config.toml
num_hidden_layers = 16
hidden_size = 384
num_attention_heads = 6
num_key_value_heads = 6
head_dim = 64
intermediate_size = 1536
vocab_size = 8192
hidden_act = "tanh_gelu"
norm = "layernorm"
norm_place = "pre"
norm_eps = 1e-05
positions = "learned"
qk_norm = false
attn_scale = 0.125
bias = "all"
tie_word_embeddings = true
parallel_block = false
init = "normal"
init_std_qkv = 0.0255
init_std_o = 0.0255
init_std_up = 0.0255
init_std_down = 0.0255
optimizer = "adamw"
learning_rate = 0.00124
lr_mult_o = 1.51
beta1 = 0.9
beta2 = 0.98
lr_head = 0.0086
max_grad_norm = 2.0
warmup_steps = 355
schedule = "wsd"
decay_fraction = 0.269
decay_shape = "linear"
final_lr_fraction = 0.0
batch_tokens = 131072
max_seq_len = 1024
doc_mask = false
train_tokens = 710600000
max_steps = 5422
dataset = "wikipedia_en"
MLP neurons of a small language model. Each row is named by its layer, matrix (up: input weights) and neuron, and shows model dimensions 0-127. Each number is 500 + 40 x the weight over its row's rms, rounded and kept within 0 to 999. Numbers have three digits each.
A block is one neuron, or neurons of one layer that tend to fire together. After each block is what it responds to, as a language model described it from the Wikipedia text at the highest values.

L11.up130:486481476490481497435453507573483499479547518482555476507486476437426520561497530479531487507458477517441599460414474464530505393506477484479538424495549494461543493509452511503584494492464514519444456490491489559438530516483525514475488515513538496488532482545574512450385476546518514471491508463499495523570551546426438489507482490517446494535528552481488543510516525499450496548543
L11.up153:546505463462488533514480482502505554521445533441625513519465504530476540488562422516485494521549550501531530515430518514505532491415540525452528432493481501517466501505520499550490588494495508479518447510557455536496478395492534475505525532505552492490471502469518498534489422548503484504512476458506466515521527474500510555515550495451536574504535515543445622525496531545506525450448
L11.up182:516509436495481495482517475534484518505460470500500476554527467517447526511466490507450505441524586503501563525590498491529466496465398485558533509500502505494472562458548584556500412462524438538418442488521487454441501462510578397451525456573535521501551552595522506525495504493571566547513465526517564477491472521551487484552564421441511436541496471455540525494500490515450471446433
L11.up267:512475487499479494469559489450431404537515504506455488496442522503422534504426461548540462482513481468520502574481516516414537519532501506511570476542482508500592575504498512445497488593511515459480479471524529488471456481507472449493507553528544485524505508446559538447430459500520493566551445515433534510447542588466562586452511442533499548514505456479534496534508537455497480472455
L11.up466:452519503446494503520452515546442491473483553421540423513434447513465515525512516526481426499506465500464498456530567460520426492511511475517466506444542553465484485530487604528541500473458503486458471491445519594515550422489499490497452546476514464525449486549620505457451411489489491512472541555486485487531612506477501472545477501523477532462567523439537484516497495440438548481606
L11.up489:464479487541516468463562451539493527538529463480498455511452517458462483503543554494550484518459473510514499459508520545495505479534432508488586416519511492534526523419519567507484545562497492525503486520489511551535494457489478531481465537557415536425483449439605513441483441518465501524453499587486516514495505493517489491519500455526474462479457493502583462522490444484413511467496
L11.up1217:539445456466487448503513514552497583508528472476529467533413432423516503541538452493526504548492482519512506482470459533462485471526528509557483449517478523472520520466452526536490533421445533473494459557400552493464484492510451490505466529529514525529505472440593472431486477492582450507537450527464499453571532466496578446479458515425492544473566433540499497541510454516519554443478
L11.up1324:527549503556505484539563502537441458544423552490520465555441513450503524559508507528485404586472571488504508478512513502503525485496525491552536516495509503498499462484454459522590446501452500553525499589567523474489517482548547487459411461504514491489527463415534522520529438478433561535515430572486498473424506480526572552539457465478491473471465526520470504478513542460520567489504
Digits inside years

L5.up54:486514471443415418443519523428539435436501510471528512511500590483506477547469617484488471493553494484503533579493539422510474520532464592478476511482485551473485511518539496452447502507565481552513460513508386500434510522467495444479486506546484515503503504535584513442471498493509506495488378473475477523473452490516555487521533413443440407472577458514490518462517526553471500471534
L5.up74:441516444521474453472479547473504565486434466494490452526498515433476505536507546457525500494551492477466495456433540454435483469522487441523534426532502544471517530531470515496450500501488506501448511513501511499496528505523493515522499567511412558509478485428557527430462532450480479499522427485491500465531478519492533384507449522533504472499500462505560532458501431521524532541546
L5.up176:465480438513477488518480497475493511487487499476536399532491519423465492542528551519510529594535505464530471513452540518384509499501482542533461481543493516455521577505491472468520495597500523507512484509472530457502547416488558456466418508521499411512538429510530520475499531515441499596496459529434480522506511484438477475491450526520502386457566455410518431471582520491431493453541
L5.up251:436491511489536492516469481424461549514439442469484455546459568538490515498514533440503493441484446450462437523499533485406502492551485597538477464500410518447497549430525559428473494470454519436519414529463525529474540435470511522467443480485563478577525477575510503512479518488501559528451494482466470482467549491462474476523492557474462433423592469488550482519539484591482499463512
L5.up418:466460445501488433485452516437560503518491525493478470551437536495482515476509436447586526445533475472472469581522496520472509519546475538522489527508572495471448517426523543404550471469444617512450431504457512597503523490479551470481361582520513512556511469536525491486485490477468516546493491454522507527451528502467475486521518444530476490450649476553465473513559458471478520402555
L5.up503:444556457501530459498536521517434500462500439430516451529562523430473485556489525509496539469547519469465464518529524450512494493501458504577492538464520509447512480498503526470479418474497466458503479501476487510554615438497499529501436518583515516517513494454555524493508471570489530491470453493515573519516593515482508429545430430471480485461599476570551488431475509524442457439482
L5.up614:442501531515521528477478534511506461450499561489468503537456505425451558499440528523498492507563513502421566483467493484441522481503521483512537517471556548478532522505547569441552533553514478497402487562412512520558576509479434483473401554483474455510505433472523470449493451511485460526459493480483498471536485481465512441502457364496517514452491484502509537516607542589413544531480
L5.up1188:491561499472460454490593493514453460452513476483506453498504500455508550494461509523573504463456497478521476608520499459482523514540402471470435529551501505465442505522513523502509504513497513475495471461556503540441528498523492487436476572507484587614511417515521509508488470528516569529489507563492520563552463466471497521519470492534463453416493479492515447470491514575392482435532
Century digit in years

L10.up240:551527518493480477536546462484477473484418490448486480524419425511520577532506483455572440464521540470486555550545506501512509484479451561515500532409542505469511496461515539503490504467485562378495470564507425525521475576460572532546495532478521512541513498479475439506485507499493510444489523495471560459480531585434543539451594507515494493456502512463535518503437448495509542445553
Opening quotes, brackets, diacritics

L10.up342:533509506467417427519477458459519428502496552543478506549466492460479562486454481467533456490543521494518518482510464554475418502518502499488535516528500512527609463456546462575436480497453545503537422473557463513499440516483491446514490560515454459575455513490516521472462495543528508542406462458473532519477552522434491436478457478473483501504481431473495544593553550512542470444458
Year-initial digit "1"

L11.up70:445481572494426443594474477506479471508455502453516472600449474519487451568478506450503547476568463507520467519482503509532542509438469552491505534458551452491515428496512460494520516527471504479473524571513505491479533478489546552499519531470501487426529531504462461555530453453544451558485516436438536534446597458474506539515479521555515473519555550498492536564419505496469472493475
L11.up379:538556508546458457495535464534521504582481461455562508533465428452571512511500388505475596476569515484468565473458471446530497471461513517458534503461561444502475437476540532470526512509497523545532456555488472450480504500443484511517476534514455564504546492496443443524510460455533467517421492505440498487479509485536535531484484539442535481507541485510520497445483510452499493513470
L11.up432:552559464492550480533452436468462479488448477456517492559475461434487502480467526523463603530491487497533519548430480567534553507488459493493489448530476557502483515417518560464469497433455533530456505447509498464441548448543515519529512543488479554395534505478524435525441518469588525568477568523498564482476494464496399446495494478526526507533479488488493570484508498516472492505491
L11.up537:536481443570477469530516406579488519553510469434503486495584493519470463473535449490526526512507531445478486546485473445510514517511430470495497478515464467491565441388491484522525512446502495450511519542444409538450546503478493376536538563520496517488480499488514538441480511481534447598528455514476524559375529501521440458547555473490491457517429519543506489517502527452445429523497
L11.up686:594519573539495541574498467559485458569478563501538474516481573480469495581506437576488589528515538433490557584467522469543498471456509516559520468435536463491488536431507482510526532506496494501505529542493446485494438577456562526440493524487528528482498416488538460446508469546497539524493539466438558419474505510474465516503504469557511532511517515530494486445461427503498481515491
L11.up743:523506494579482411639531492467477498524418496465473457534437540454479493536548495494465571464456514509458505489490484477553460429447495578525506510472495499507474530457496533502584561580509483461488550508493420543550516534481559522457568527495446536451511499499481459462464498458499503504427593494449516416474470543475523557501564491557525522531523512471539507395399495499555500471494
L11.up899:493549516549494468573474434516468444553446446446470430562476529483559485610555440458584521480570446492435486528448516463499482456453453613482561517466489475542493505431536482441550413497562515455500565564524464446418502501431554491448508506541507517451486501508481491454518463443488518571446543481450469432493553468502481542494498495478503605521539527554538484519530471476552546547445
L11.up954:536531552562464495591527518477508583488485486456562464538433497497504466493471488479519473544459524564524493529508447445491490513507442542506476484477541459526595494503476478487498514479410548457495537482502467521473420497501548532487499574527405495509470503528467468446459534515527489563471511476484560499478546476408539460506511538521460537483495475533489457526510494557444506497479
Opening punctuation mid-sentence

L5.up42:491491527494435583510434530527551391550486450460538494571461448528520504481458529473497411473567439497487638489510570446496503563499511428521505535471501513472532429528473507371529517489562495477514448508489467546537602489521448515495502597459543512571511504478565436467467478567457546511445462496486506436493513560481560505521451530498467461521417563427461452522500407454485517472504
L5.up471:554517508489465486524524503542463432491507528460488533509552476430516540488455567525505470432525546464449586543473435583501503368503434427507492551577527468542504535483517482472517562553491544475490454504493504500474489485491458508461467537522531573489507451463577469476481498503474496521462484457493484466452522566474485471453491461525524517416431442440523475519504502515417511570487
L5.up779:499503480469453563513476488513434432465506528501544545545544476447503535547536559515492472494555520503493564495517457448509519495489439471531529468416536501482526450449486518498446514541424468498457567579558461447449538493493518545500477477477507526526512470454527469505486466541439576534478453548431491500437528501461526422487464507479468555448437426502583500504490505498474485532455
L5.up814:515551441455536485532496568488537522493525430460499492524408439449480590499460408575515519504467514496506581514559513498477528463560533516500521487498490523540613456499540538443571517466480498452469473502493475476505593519485495530494571534523555572514551523473517476563497459458512500422510507505480452448503516587480554506500541553492503444432423462448508478420467427431451468489478
L5.up1011:473535512567491495494479433454480470517493365386524439549452482473505566511460480588489482488584516488447542503529555500563570494518483520586470589422507478503522540487425528521533478482476487503463573506550507492468566478483482563512542550498468505504548477528482417521470514553449493511511471537413487488491539519400583492404445544444511576509468478468499505457497463502555456481490
L5.up1211:560536489546437459537454467523500466543509434501538509547577453492475473499511516517552440541503536460540600601488516568532584435478495582522481505417477477515523517460556536408581433577498564427493494466503504523504575477455495466471481529475565514505479490538527530558493462589411500520477426465507499481507493515430530451537487576501534505465462530491504437496526510490447534527504
L5.up1241:448521417503438501530448448442526392538515416449444496542478502487515553531440451565476462412457537495485563508512537530538560510529447528491474549511474539467459483462567527453449454464528514468517552522508479462555536457495448489453509429500543544533527472515538427460479450482504432549505453473475530520507491504441546457486506377504451544446498476499496445533522479436467447515415
L5.up1443:577469578474452454553540523499421534488451516505513483556501477452466478566506550486441415527532556492498487556467483500525563484506523465510499523540444502505528467502603514497454483476504507425522444556557565552480498510454512487510491583454545484474462484509547469548482480501445537494554514430510431480507509448453493562453497582485507552496487533505502519547499532540452546503538
Opening quotation marks